python train.py --num_attention_heads=4 --norm="rmsnorm" --attn_scale=0.125 --tie_word_embeddings=false --parallel_block=false --init="uniform" --init_std_up=0.0327 --optimizer="adamw" --learning_rate=0.00181 --weight_decay=0.14 --lr_head=0.00687 --warmup_steps=436 --max_steps=6423
MLP neurons of a small language model. Each row is named by its layer, matrix (gate and up: input weights; down: output weights) and neuron, and shows model dimensions 32-159. Each number is 128 + 24 x the weight over its row's rms, rounded and kept within 0 to 255. Numbers have three digits each. A neuron's up and down rows have the sign that makes its largest values positive.
After each neuron's rows, "fires on" lists the tokens most often at its 100 highest values on Wikipedia text that the model never trained on.

L3.gate123:091164134096151139114075132145110112111115180094123101128122073126103121076111130128159104117085114096211157105155103105114109169105141127116158152082110143132120145158091137134141131133135131152147121118130119102172120103121130122134130120125105127106141155122107149137115128178170107125130110126165133145122140129105175109133137168104128137159140130152087137138140135150163156129121
L3.up123:139156138126101119146094133124100105134112158074145105092101095089116162113119100145128135160087144127150161135117128116160142212131150161162104151083087093128125148112144139167144116156105126103122128103137135110142133102147099100184111150146111122119165137125159137125154131147101143105120085134128143131120154158087171135134117138130129154130173113155150151119144118191136138159124
L3.down123:139130112133114132139145126118064153166117087217119139083119182125115150127178077127097125126146112173093159166131115147124101135173130117111121106152097141124165075140079128108130111127144121103136151169074105149103111124167135135113110145168100129147131088118136127141134111091076140129140161122133168135156121128141148117147131108129086144133109146120148137171127091114147092102128
fires on: ",", "-", " \"", "\"\n", " |\n"

L2.gate210:134113156117118133160120164131132119141154176137055150069173119136134101102102115156141134147137120146105173151110135156109160112142146139143122146076148126102190114125073094171170106145112153147122162157115106135123131120134126147142114115114168132137115097123140174117157130153099136057146149150096154142139127091110130090119113127110123109118115117144111131129175114102126113120092
L2.up210:100134116148137152099132140110112167114136161165105117138147102148127110103085100138162135126107128114122124145146113107109135138136169133099083125113105072103115147124101162135115126126118155099112163153130065119150094157104116128168147117098132139148118130129135121108106117100159155103171098174154131136096123160146153139182187078101126134159143120142128119135112140105133153131108
L2.down210:117148107136124148113097138132116099170102145130126124102137169114125158145156125165127090148133100131073132128112147158080132149177099136122122169128087117128162141125101134140219132137172118105101148082147109128113145107177155156140101109146125122131131132126141167108169134132105147116134175131094148135135119113105095109107127074142141135120120173146132120140098098137085133157128
fires on: " en", "as", "es", "é", " des", " Che"

L3.gate224:141132127149140148144121119150140133110161134118118148117108118169119095155114139121125127129112158113131131063203092098050121151146109106126091073132100063117148133162149144118162112110127141098103091133086109116175108146150173129129159122097104123104154135116137114109126145096127198133099125103149137181144164113125164109108163118112126116144141126139160103145146134122129090079118
L3.up224:097089116104152123133130156138127127081120157117145151133107140116113127127123127059117154121164136130113126125121130117057115100101139127179128122119121100104136136200127143129147163132129163141178134137121115121120072124066111134120122054147117126125164152113173146109160121151145096133102119114133121138135108167095168104108121155144108138178120131114128115090111133174095125125121
L3.down224:114132153148115144156123140121093124131125129097145142116128135144088117119100132087146116117127170098129086144081101143153140123162121140115121081120078129141123129161134136137091152171126120154164153121094141126135136159081148144142136090133120128086100137093075140104159117195165109122131168112089141136129163152143111152124134179162096135136135136110118152083119141156134143171121
fires on: ",", ":", "\n\n"

L5.gate179:086140143145154118113128097163110156127122172144164124108116115133116126113124145158157091162081128088152163087160108123149126131124119141116154108166109121129118105094097145107151136083095165161110099193136127139148059135111152180138157123117093095128163121160137114183104150180125147124127116131115099162157143097166110118126139142115144138164126136128168136159111154126147102161122
L5.up179:106164159135131141130160139109135117122119156120105122098127125112146143140107095139123170119145133115127088161138105106151145114146130164146145118177106121128122138136136118152124178086108121146131121168088173128101132149083143148148123106164123111153147138145136133130163144130147134128121092092146162166155078160123060103163144091126121167134176078131148116148123131135153144155109
L5.down179:133115154113099113115144160130120150123139155126113118112140125117151107128097146150142141153110153113109141124129154114106137123116148139139104097152160116151157131089155135113128179148136124131151097156144116131082132131150147136110159145170112091143123173164145126151102134151160097118122163108106149190105157154118110111134113134131147138133166107130145125098131139148160104115124
fires on: " "

L3.gate236:158136124131157131165162116104102154099154167138143124143079155143146126145153147110105104137158116091133094142173136136135101151099157155086148158112108099108137113141139128124165114099150123118173094131157093081148126157140163139111130141083078105171137129127120139157116163103080117127080148167181118184118137131097097098119124130139199087127125127124126106158133098107132133156097
L3.up236:115131137120106170148118141102136133116134128142127150120117129126105120143143115152147121149197096140148144119073142100118121148114116125123161175104096202134137112099118120102123113121117161154111078122146161094145098150145110109112146122103186110091115127106154172164109104170128106126111159144086114140123124125108126098111102130135177143132128135089159124147130144113085133128185
L3.down236:080155147139091097117106123132179116147148109146182165142118125139171113126112139172150127157139164117152130110119145107141182099084110131107094108158117083160134120141168124146139132104114131121097161161084128123091143132112099117117104106114155113139110086129126133136085144104128111173119109101109068154134137120108090134149156156117111112094105114116163155106131110137126108143137
fires on: ":", "-", "===", " (", " =", " ["

L7.gate220:154136150116174108099161128105109129143169200142078152099126120128147091095150149154104164177117119104084141144129148139139151177136123120158104098153109139111134134123117126068145111142146122142125126151123107105152105132154135173137118118157160140098135130160121144142113138113089150154121134079143100176151157170130108155142103120119135138127161140128135133124125128090090088166129
L7.up220:132146173115158090101128170139138155178140144157091149120116114107148081147097112124124139178135120128116129166110146103149116109127141124127096129118166120133154152086148140102137151139132159136124123131178118130147132123169158139156092103128095102110121160110142149154169127084121152136143100093143079159135139148121120153105074135138117101162131116141130076129134100093091083154138
L7.down220:124108134137076132135120136123146109147088118112153120129106165131178101126151124113106115176134121185169124125125122158132173096142107155108139138139148109137115086128083120153112151132159088176115154155130137094110114104168124137157101117130155124184120140102109157160126155141144151145118159135135127130162143109128100125095092138134149142091108106105158085103119117091124119154095
fires on: "-", " ="

L5.gate84:130122101121140119162134145125111166150185135138108149105151120118116166102106148094134125132152099133141123089158126158177112146149124120146139150155114159120119118160154192128151160138092104152157150155131116111112163112126134191123120117111101101091131124178105141136125126146133130155122192101076113141162093137117135132127117150112124105140128142142173133193147118104144101144113
L5.up84:143142120116145132186127115117162116179131124122134144081164119125118166134120080119107148117155129167109143150141107162151134163136097153128146115154117125118169147091145111136160135137122077168170116146121107149121145177131160133080160131101148125119149123173122114145168119091115121188092151094129164180172132116093093151101188138126111113133110101129147127124149117118145118160125
L5.down84:154093102127166129115088096126162121104158163085097119142174115177135100140108149148148139129167150140098104117070159136124116094132131107120110111069143166137139135149085081141116123112145124127124107152144138116126129124115125127157116147120159104157116149069142152115099124094168114137164130107156151161132169096099106139148159114148152128142146082091165130137134107094133126167103
fires on: " n", " N", " a", " A", " ", "n"

L2.gate292:134132118186161157134143134139154130131107116125140142074138103129122132120144152127131136136122168147178145123098134158137158088143101155128126132128153137118165135129142148078152101149126138149147122120133130152082162173197162132156166150123134118123122147154148120145150183168112105083116150122152137176093116177163113163109131123082102137111131113171087138158151139137114114147127
L2.up292:143102132136123123134167113121146131124140109146144112100127124099124114098120103116113155129108131159146116121119119150145154092137111183138104109143093122156092116124149112131163148143057131083126110101117128145151146170150094140128083126098083151131133175145086106153153128134127136141117145117104152165146127136134059085106113107130164123142121088183168127127128138118161144210115
L2.down292:115124130169132156156158139126122083112111097165146098129109117151163131154128151151165090135109177121122114156149115093098084155138112085107159110151076126132139105111187119106162125136103163146095082122134108123092141133140122125075116107116109098131107124157144144140119113152095137158162165122131122191130133110147145105113134165113086104127115082132156138143108122174111135120137
fires on: " ", "h", "|"

L3.gate184:098108125107148135105086165120142116128146124098168162117124126101131119112128114079141151099074136134124156138138108102094126151111109122158075105119154142124110151156150146116126140147111106109156115145120137109125139193109122163143144128093146131117112144139112140143144129155082120083117089132093150129152112138127168125095085095125139141150099143122164192157112165116094105142110
L3.up184:163124141130130138096125118104146150152135128152144174112077157118131133084135110143140095113129104114124125106108104124102100126102117129151087096138106169132118132140119148110159108107170099053111120144109138121113130207141118135118105129134144134146104150106123150130139125158111116081123098160096102166122143130138159100128111106138102134113092129114178179131123154132106123134151
L3.down184:168145166121128142145131134165110099153092118152183101119133121107135124134118135112114109121106151098162155118116081161119145114155131170101143137139107124144121127142103140156150096134097112106170102136119151131085135071166125166169114132143120142163157107146153128089110037137120100097137110183109136165081096094137140125155109116095161069113133129138130149119126169139100111176116
fires on: " and", ",", "ri", "is", " later"

L7.gate116:101139136097143075104109159183138147132112127134095102114049117110152152121141095139128132120115114118099139109106159151146110102105125131118095153134134157111128083155148115130072114109108158154122110125157133079125148128116102114103126098151152157115138135191125100120149097110129105123114145127146102115152187112096092152136114105103077119111127137119181160152128130130143119134101
L7.up116:149127089115127144128099135161132139178122126149150124135142138124111117092138112107101204121157116114124136115103095185126103158124108178091099103128115121128147118139140134127109107104111106121168176137130075131113108152142112157119116140154147136123143112122082112116132128077186124142116175110145150112122110099153138208123169118110110124151119144118114096139112112133128119129120
L7.down116:144069180130131134101129127111125118112133186146126145121126088143170091135114143187137098141094121152152114102106116122115158135129132172123146118156099140106139125121109091153137128119112132149132107135122134112156123111135129116101086123161111118134110110133110067136161067150104078139142110129129151099161148126137134107149137178131135131132159100102094123158130128136097115137118
fires on: " I", "/", "-", " al", " E", " N"

L7.gate152:116150105113142156119150089173096137181143163163147118098129105143135119139116111129134135159128119095093115126122137166165138125119118137121120139124093141086085117117127082119134111086141140169105099140122082131147101125127112116120148103160172136119179123135141107120092171162134158108149156113120148158111133139110099113084099148103122142164150142139116128145089135133130084094129
L7.up152:110120117131125165108131103149123080170180143150145126085085150113189119094107097138164124090117146148116086143108136101180133123098128147113141099136088102152108120124121114166178120104132114146159136139140156141157091158142110116122146137150121118140124099136123155117099144121112132086100159123144122115074144150114166142113155109127152148127134087147137126119105124119117101126127
L7.down152:152170150131125111114153110118155116129098116108121078135118169117160106126128150133162134109124151168168144155148133136138114133159124152088095147151141170124109097150112080136151126164149098159110135115102122108093110132117147130109134096107122140096120125088131129157136131107145147104143077087129125110148140121152089126134157155114118137110106148126103082127103115135082120108117
fires on: " F", " K", " G", "-", "L", " Le"

L2.gate9:123164187152123143119107128130086137136097132100136121129089087166128118128122141113136065132137147083193185084108102084153106146118101103126087151110090135129155137118129154150099096143134101157140140132143120148147104111148138130149121122099123138110163129136099178100136135144136124145119148166110117104153143118127145115181189119119135104121136107146131150155154120141134149131112
L2.up9:159128139109144134138120126156122137108155129109104124138093118146086144097127157132156085108149103100155145110098099104174130152118130160108102108100072136131134146115154141133140105128136117125136121119142130105136171094139143180129099109069139140150164150131154158128149136188106104117137163112089125099108132129126082107141149164110165087112117152136122154152114144127131181163176
L2.down9:106153162154125125112161128123118187156132098131146128082115163132145145140170145147100168119133103198132149175157138176133126154148163130146153103102119133124161145119126116141157101126144116139115157096088106145111154132091157168099100116146127149133101190104148148106133094113108115097138132143149174128109123126105137112134126118126083137152146103122162111157149113098145149107123
fires on: ".", " (", ".\n", ").", ";\n"

L7.gate267:130172171077173102138160127081137125114111101107121095140090121171097123138125153130161099108162121160130162112118101126131147089118160122097136136095112106103121139151134138153151108124170106123157153147152133117160119129093128176115155114122157133116134149137126123103178134101189099131113107152189121140157122104105119110108098130126105153157135141150085129071093116089158161149148
L7.up267:110161152084097079144138144129158137124073120141130139079098145129104093111120186138145149108146103128131144123111097106116152103082157181172111212111117156108113143107121128145139117149136167117109096090154127123166109130101131176137146104026126152127127157110144121131150135128142130162179133107168137161119163128110124132126099145106166138126105176143120101096134145127123149140143
L7.down267:083083140171124122110139112143089148129234200124111123102140142113141129107115105152123138122138123138153093156097141122112101124144096124107126119131150104132142116135077087123121107075128084134103118131128139141148139122145164087097116134180089125117138113082138106135143112134065138106130133131082116131124129120141124138134149121126110116167120109116172139155109125112059129096119
fires on: " \"", "are"

L2.gate179:119088116114144134154175111142101130135178148154099168124133152104150173139133130120126170155150112115096147152155128119133128117110078155154126114122122138108128139104145119156124173129163115120160111104138110078133089123120107141108090139140112074143115131122160142094110146143143131149127134111175090148097149163146115097141146123134123139097168123150158172124154116058145160100124
L2.up179:083119164130141131061144155122099162093149126120093125126125133137110175160123098122143193109077082090119127170156121109139120142093101127179129120085150101131120149167116135120134128129189128162141106128129091117193068102157143135148116107134151127160125145119135091145111140093157105137153153123158132152113131131115126144089117100167105129113138125148160168143183125109115101134124
L2.down179:133161168113107136123126132128133155133111096131143113099142125117102116142135119093113137131129153158134112143142130161077143158144121131104129139135104179134121133157156118112144133131156166129146175092094185101120124098155129140138103154138171123087143157146156173163177116117101121136154148154103158121101094071116153087101121140175121127105091154151156120113118142127089146149118
fires on: "–", "/", " -", "-", " ", ":"

L7.gate95:108124112141145113125089127078121132168105126125117119116184116150137145099172130128146108105141139093137098091128147136113122145136083083129141141119159138110131109105136107073113144121115093113121134086123146128143130150143144163130106138071154180119174096146172130127144111112144115148106097130103137147133097115164131140156104121090128091149145118169132089119126158185136094135073
L7.up95:159121135116192158119088082189134123123083056128141146114149132144168097112094152167114120154149099112129121088124143141113095142110166143122155166102138127124136106154120078160140157131150165138152166062104156115133104102138096080135122128158078129128137083130111142114129155118103121146158160090123117171157122130114129122111131112156117121184133119101102134106131087087121127149167
L7.down95:154138110108122160155119153118122181119160107113107127186128149114111088113162095104125091084123172162123132120130122133096189115147130117089128085118108129141107148132183105116087104142132105139149121120175128109097089082134141153145094124130158118128113123109110167149146137136162128119165068113141135120141118141135154142142139127120144132132129108124142108148121153114122127125117
fires on: " per", " a", " b", "m", " Per", "us"

L7.gate180:126120129146143160120137131184090123154109118147128129117121058132181138106126134150103129189143133140158139106121129183112157141145080096151089135126117126089113149106109097143131132113060120172151097135145126104143124164128132126124116136131136178130150116133172122111106140141152130152105096118158174123167156104129155180140120100120090097111090125161102131132126138150146108138091
L7.up180:132101136125150123110129120133123155106130144111116128101143112134161158084123137125173137144140171161140108167089147128121117109103131115127133089121121143160121156121100122141131103105141086105121107125167104129125089124110111128139133163080147116214140113079117143143152126146154107102090103111116133137110117100135133123171135081124119059128136130149087108101117150125114165111123
L7.down180:166098112099098151103141108137117145149078130086108106119137130126140158123147135102113143144154124118150145158123145120157071144122160145139137099141105148139120173107134152165102121160115125115099121132110127093120129159122122163148120089122147117148125105170109145146102117134164119091145116166104158132176108143116146137156146097136116184142129127087135132103151119112126136130126
fires on: " m", "m", "H", "k", "s", " c"

L3.gate159:106107144126113110111105112103110125113141178113117151129072145128142173149195100098156143090096103122102136136112115111098132153121104129121096116082108119108099103173109144136138123136112120129124124148151164137111139162134104166123124115115157141123153128147129059133146106125096143066123174093110097122135170095141139136119128127135127113104144139134150135122130136130137091127120
L3.up159:131107142097106132147119144094136151082089159137114152111084190134103148159173163123111155141090157120098119154112137114123131156140122141130121077146098124130122149096105097099150135103120158118123099115088124143093153121108130116140085130132127103151120157120158121125179075157125115129118109109163146125143133100081166139081083157165121111169115103104103142135116144135127185126133
L3.down159:117125151122137142131117151108079095127130147103200163173126160179120132162119126126131124095135113122153131120128135106137120180120151120126121132102119162111082140131156152141118124089154136124105142147103162130089110155153130121110076087150120126118095169106129116075134135100136130127088115113154137115114125093141114105091162124161101104102136120139089167102064147121146131178120
fires on: ",", "),"

L7.gate183:117134116126096168163092107107111160126122128132100105083121152104159113128123105118126109096111164127121121109085089122117112110114113162122141121134162179135070117086111124104114177146138143105104137122113154125122149135165112081138113158163159164163124117158117189162161142171091132121169181114107103150111137113109093154172105147112142150146146118111190150134101149140135154174134
L7.up183:174165117132139171117094164124132121084112104122133113124073149130139111129141134113119142136085125120131138093128164133090117125125155185133139116115163163115060130112123147135135121118153133113102162089125128126098130117153137137178127113131117173087165112194135111140184130158105095134146175139156126127116138154131097162138091177114154111133150103164121112144165137126125151152160
L7.down183:094175168115150093122167127103172137116163155129097162148137124145134102117151131117104127135163125131189099160197139076127131183159108113111104140093121144140152131178166114162141086113133100111161146163119110163194144111121132135123120122069115122118105178111093099134110118105140148135106112124169159148100139120113140127121120086159145137158127135111145138151116118140130142081134
fires on: " (", "\n", ".", "0"

L7.gate195:131115141117158123107092126109150135116132146138145136118144106138142092068094140135115141131108118153132108126169117125098115135134124143113128161118125129129095102145171185106157127169135115162118128128172122078115107124096136135109137103084061078143158099116132114164161092149135142128097120150124104125163144172175135152117133158121150116117097191111171144204142156107112138131112
L7.up195:127119168094106149093142114086138122098122116199094115115125123180140143136131150149129124100121163117119107103152121142110120102126147137068151117116129158135105127188127152095168115139137091166132130115118138094085094070154140097094127177148134119095145097101154135176156097132110089102170125165093124079111169137119116104091126110127119166129092141131162136138117124119108152157128
L7.down195:140160165114140145113111167118134115110158140108118126082137158139108190131112124129120137133108129124148078146077158154147158110092121108148134103104143119167117134105107163103123093107125132130157184125105159124137128114110132119150170144157116136110145143085181137146174154132142163161123120106119172159118135057153083112137100100140127099121134114088138119102115100133141117128110
fires on: " San", " commun", " Port", "r", " Dr", "l"

L5.gate52:135139117074127141131168096124132132125139105123070128124158123077114120131121120117101139074124092134119104136129119095119126148106124127135163133134147127121123129090136144103186158101139116105131158183117121126169104135157150099103144132122159120172122137166116143127180147101142096100143119129107128097115107163097143127091093151128078130088139132122141137125114117141139116123087
L5.up52:089104112126129124084153131112149132102103131099117128140146138080128108136144166139144151100116077133099120204126121110126159140092131117133161107160129130143122125096122136109140132140153132104091130136118145103141124136140111124154114133090165130170085142131139106136127107151136113119127117147086121115116123145125096136117091151137081128099154135137145127111131131125128116114118
L5.down52:128109147116165139108132133140134095119136186115177135149143143167142139135147170109126130133171127161130117123122124153143128115144124165128090107137115156122140143147136106111129101141169125157131107107133080136122116124131132202141105121129072176104132157129191089109127158161103164150163138197116148141110128111105095143114111099110158114174107158137126165089125114103087130112138
fires on: ",", "ble", "n"

L7.gate162:175136118180149169136095083173115103091151103103101130081139137111163147118124098107111120141134153164108167129133110140143144140178084108140080138156137149089083131135091146087133106108105147106131145151155125124118135148112134135157160104139096134135106155104120169173118110156168137195120157127134141173166100082131153128138118108133116146143145171092124120163129106145134096144133
L7.up162:104137166113085154087152143185133120115107109136117100131164150109123152131121067169105126101128151158115130113114091139141125122164123191140143128151133115152168138145142117160109162119129140101128179152154126148123144162138104146166133114119134112146170120133143135120147125127183116143118138106179153129153143070142119151134129130113105145119093164114119113087136137127138167118101
L7.down162:161134134107117154113127122105118162122114128160164146164122119147127154146087128091126142112167090118112106136137139117141132151119098085121135109124116113179138112168163111156142105133118115102137115124140112139110121138157097098177096099113192148116126122156088125140082153144175111088125141071156135133107106104097141111152103118086132131113108130089101146075156137106107119140136
fires on: "m", " am", "G", "k", " G", " down"

L3.gate145:158104123126157140127111115133100136079128135113132159142131125135132123101102127096124102135125119073165149082123124110127119114123135137087105129120125144087155114152140083143112123148116129125144130130143123121156146124177131134125090105109094149094115110125147123107132169100121167119125138121141158139102145179136178086147159128122106136098103149152172136123122134128120112157108
L3.up145:142119123135118134141109127118162174095148139138127120158160151129124121157103137106133067139114169101128130103127116140133131105158126096117081140130108078118184136083116133110126169110121153122101097174117143119150088162143110163170101129128091136142125135099120137122162146104093181121169138122178146168155132133127118119157094125122122113087102140144126102143113159138088140192172
L3.down145:087096129152108161190114144146115176158120094120112154173148077178093126121103141094167142182161153169113136119084155119121151109134086108135104088149151122112134105132148142165129171148148131148168131125128127110172120094119145111164129113168129147129125128135135092123137126146168149136143148087148152152096210163132127152149131180138120112146102085124144129099110126136117131111124
fires on: " in", ",", "d", " the", "x", ":"

L2.gate232:097083144099150123175123172170132161132059071118099169163079165080128138143126097158164079129156150150144141105153097121162084148121133141116183127130110118144160154187093092153091087118165159153152133133124117137118127133132165150124118101155134155127155121130122109194114131080126153097136167121137103134107127104154120088132139151169123158135121170111131158126143133107086146135102
L2.up232:154121097161133130119119138141143102083129153116135150132079102143159134084127169153151117123167141152138132124113129104133155143096103124103127117156150122146099105144062115090119062144086137126184184191185137134102124111082156110124143134130121125124132129111176164128109126080110126107127188126156147140127146136128132140139123140148075116120114108140144117124126129170128138138095
L2.down232:144150087159145142096123135094123150100133122173137160129111144075127160142151162108135121100111108153153091141128109122125164159101151150103109125177106113145115157127123116106106150155117151138084103131110150109133090113113115136140128121117163144110099120109126126121128127159080072122157122100167113135179139113124141139128139193120108109136117126142168159111131144155131104133108
fires on: " Al", " al", " Thom"

L2.gate177:135130156131136126113093108126124122163143102139169154161131098144138105118132153137150164167129168140123127157135116120103151096100128137138136096138100065150157113141175148092158142118184117112143125104129140154088094170142125184154136123141152116160117101110146144150146155132172110144113122092141107134145138173152128145120100121164136128083156138117119116196151104093105108064149
L2.up177:145126083114121102100106136145164166151155141146149137094137129121148145089131132144172163128128121129146094108126131116132130110125121130109144092100132096163136138153136167088160112123121117112115112135160140135124080142108135149167125127110086110158093142126108177101155141149127154117097104109087136118150107157115126131141100114137160146109156148161159140137126141114080095139116
L2.down177:118109144150087109131148142099155133108130117095138107101157132108133116116162127135101084115103142127129138123115162116170148176165165127137156111138109129149110138102123097109098079110099111170166152130141143115080119119142107099084098174117104158086138145147118132124201131155128134143156117145122096155102093107080087105134138150157137125157124131125145111114129130105150154125079
fires on: " ", " p", "–", " ch", " h", "-"

L7.gate178:109115140142129121175131125134106165094119140105132104080102094106152172124159146105102134124151137117159211119144113122126099153109122137141099134160147162124094139130121150107122152152109116163093155120152131127114141116116117136139121086111099135113101135165112153156108125141129090177108134125147138203164106115099115148138085128098121133106134168126164117141132102129154124176129
L7.up178:112111116157144129106165143138116144152138119118132122089157146147138174120150139157099098150124122138118165133119112152160139145133118152117098161113182148135108157134141134088108104172098151171106112104130120123129115149117107171147110140141142163105119143095153110153143127125133155082115103119153151103173118115085159117112128119132174127112151180137106111080097113134128135168082
L7.down178:123119103109079096141161070124130151140128112102099124068089139130123082120167121110117119124101138129147133103100140152163093150147115127129145139103123106121146145175138107152085119115162161145118130083114181111122084148119107174124139145118148125115127088122100157152144148143100140163141116114105124150151070145144154137151156115112112104095121126121115116112149148168122145098133
fires on: "ing", "ation", "ure", "ification", "ization", "ulation"

L3.gate277:092120138125173142099159136147095146121092122074168158147121130146135139112160101099151057158133125132097156122140165122079147110119119174137098141154151163127081113147135173115094155124132107116102135157133169138099113150142125131106100094103109076137119136107140125106118110146157125062099111105113128127099177141161130156129109109140116134145077117116101177138104133153122118122124
L3.up277:111117145078171147146115143111127099169137136127111143125118123128112105111180095074121120124138101120105126114137115104099169152146137163139110097142173112144079128105115099104102107136119125154106155122134153151116100138132114161140110106132125136141061115133148153123176114131127131101107103111125116093133154112085153148105144131143115126133078142112062147158100125086120112144129
L3.down277:161116141139154148139143135131127146166102088117126123128129092133095136138144126135063150120174138169110114140138140135112103141153120140115149129131101140159137115110097101133122119125128162167115102138120091151099136115177138148138129139111133103129159114137173126097155149108112117110128101078142119140112119114151111127129142094164130148200102146134080134133142133059142140160134
fires on: " se", " can", " they", " mov", " them", "vers"

L7.gate291:155119145087108105153115166095104100071163164117138100127127156126110098142172156091145154133165138148131174126130166134138162170138091148141109125122089122132147127177141111141178131165113144105157134121091139078107127135155132121153149120127101137123127136109136101115152152160144148119142132136110125141176156141163163154099122157108143062151089147158105175117124118146115130149128
L7.up291:135093113140147147128125151096115144131198147123114119138105141105165130107149124159126060121118114087157122104109123125111111134125160131158126205150126119150139126147143071123118130092096152126162147133170066137162109110112111125130111137145127133128139122097125127126153120115113135169129086075107166165140095108150085127102154136155114144163059121121081134137081123103096105150132
L7.down291:094141140099108126089141112110141121136128132113120130098133083119163148152135126152138139150135111181165113153104129114114122137120096130124101109149120135126092114148117097171089078056151135124120121123135088166158093157117124118141160180113141100119126167093136134111169124175143110152109106106143132141107122084157117138109166130128117156125109156174135110171122121155067111157161
fires on: ","

L2.gate144:125168092122118133164128131113137118150139133159155168100125128133155127130106100155128111108137150122127142079124160103140141130106125105083132120141137110155159175109137134107172143089113146177118128111163077152137121143155111108116150170118106172127131132146076144143157157113095142145105140102143115145143105152161130130117183127153127136069127106110135112161167118153132138135111
L2.up144:143120150166166126149124145083141118154147123165152106116163158131096132135152134157107154123139143120116124129133110168107171160151154103135090131112118108129135159091147167111130129118074145110071138090141118121134126129119127137122149129120145168129115077143159147124141116139139141154099116146127135115150123109139087170086115171137101177154143113099135125124165096132199136096127
L2.down144:128100146120136133148103121165179108147141115113114090095101122134134169114108107147088133125129169153129134102145141113115096123154146163126079143118108152077113169101123118091152126126144093166117121117098130115144141145125120100147153123147119100175115140129157136154157111173107132090180106122138112131126137125139102101174122188177116140146114137123178140152114103118096135117133
fires on: " w", " rem", "M"

L2.gate154:111097102196108148105147123115101129145114136140126143110108145156149152138126105096161127168201149132179117108122169087116122136092123141151117179116132122080129129134105155124162084105151095138125125106150104105072122122158096138092120128112134172137119128160117122124169099126111118131089135115133171131140161189131123095138098124153092131154149134129131142106128125108123132133127
L2.up154:072184111127109112107102151135151166131103141125113117136124116115183149113081140169177112146076134146147134084118159134089150117135189140142158110088146114083145123198117132138159118114136125143145103152172098109129080103138127137121165172108104174151125149114101089103153140136142100157130118148109131157125163180101104123076154093110117147144124114136189166126102116103094100157131
L2.down154:158159142132106125121127097113144122107111094120137122111145108134129148094103058156158121135159175143123117113133101149137145149135166168135152108147104126143105156120132129166143080139112128166103125107146091131133130084139128098126175153139164124144115132176137131136136138140111152146099080140113138131115110112170112101166127122140058124112087109109136144105098136109100145146135
fires on: " his", "–", ":", " Her", "18"

L7.gate61:158096142163139142163153176149132138102141128145133114185175156131115120132131107136114140140119140132108117143133141125116123126164150130154135143117131139140151127116141134107070106129126141137136077135154040127126139101124167149168086103116108126162169117150104127159175091166151095118169102138130126130132133119145116127155150095142139124172102160108156130115101131110087106192179
L7.up61:091113127111152144144103136136118140104096115084096144118145130121130096090143123107152130157157102121123147076121157116106076119128110125156138151110152135170113097146172149145104132097180102111129119126149129119129132110121125136181111140118112108112113130123125100123137105176109106146154131137110122097126153145120077134138115106144159152131144170123192126151099128107130105142141
L7.down61:120137107117121145084156062124150100155134125126127155093107100122174126167141115104093119134105136159164125141148117133132162142101119164086153104158107145101124124172087157138143109117090101179125142110127136156140130145155150121069159136147140166103138112130108110096098126113117149112103124136126134127107109111123102124111126094122102107100118107145131140123130144135056160117099
fires on: "–", "-", "r", "|\n", "is", ":"

L7.gate79:130146088126088145061147128119137146123148168155126092115138123142162180102127149071149148104118130139136114126151142175148137115122140093146130157085120137103135149131140129092092125094106110158147095135144091093114146110128145127110165079114147172118126140175138105114112118164080120119107167108117114169132103182156115101125125122126066067110116107118133130162135165109137108112143
L7.up79:112158111147105120130191171172114162148179119118117105114136121163094149127143078143129172129139114132148145153083118160134149141120102146147158162120154110117145114085117109134109148188111168136151106147175109161124103129147113146087165154149169141120126141113136126088088130108163116124088193101111137160161139138122108151112160109131102110112132150119150129154164150107098128076129
L7.down79:114153128147104160130130085152135091125179114092110114113140099107162138166136073159215108126115111106167126143099122107078117137147164090133103145101145137177115130127098137157121125111173104136136156116170110132201114110156120088115174129121133103094164151156146107150140142136117138092169103130135133125154113144097119129133139122114088119179118104141143129121115131131119117125134
fires on: " the", " a", " per", " ", " ("

L2.gate296:171128115123116168100127123176183111131123146145153137124157144124113115125133124158166162073123170141155126093135133138150133132116089120114096096105123110148157134121121110097178114100144090162114135139151136127118118107128212167094136141132109126175082122146141129082152150150129146132120128144108109112116110143153129133085119127118150104180097139134110094088097134154161138135139
L2.up296:164108127148168146120101104116153158099083122121139124137158140133158114117127087114144171128155163098142150069119179097129105094095109129112170126114157154131151136116102122128153148108138123153122111154156142080140115072129132122123105109124103159089166136142145117122138134118139118111111090126104131122156080130090129118115180108128116100100110125124155190149147167150128136110113
L2.down296:131141146100105150144107171111127141147124116149110137102116091133126125129113169160118139111139124147082102104071177096133163123165173142153129139153110104115139128149132134172136165177126120153119146078108092107122109087148153165154138160142118139125150123112138123088145133134117114118136129131095099129161145110113156171138153116084117138127150168106141153124164164104102073093105
fires on: " New", "ew", " two", " w"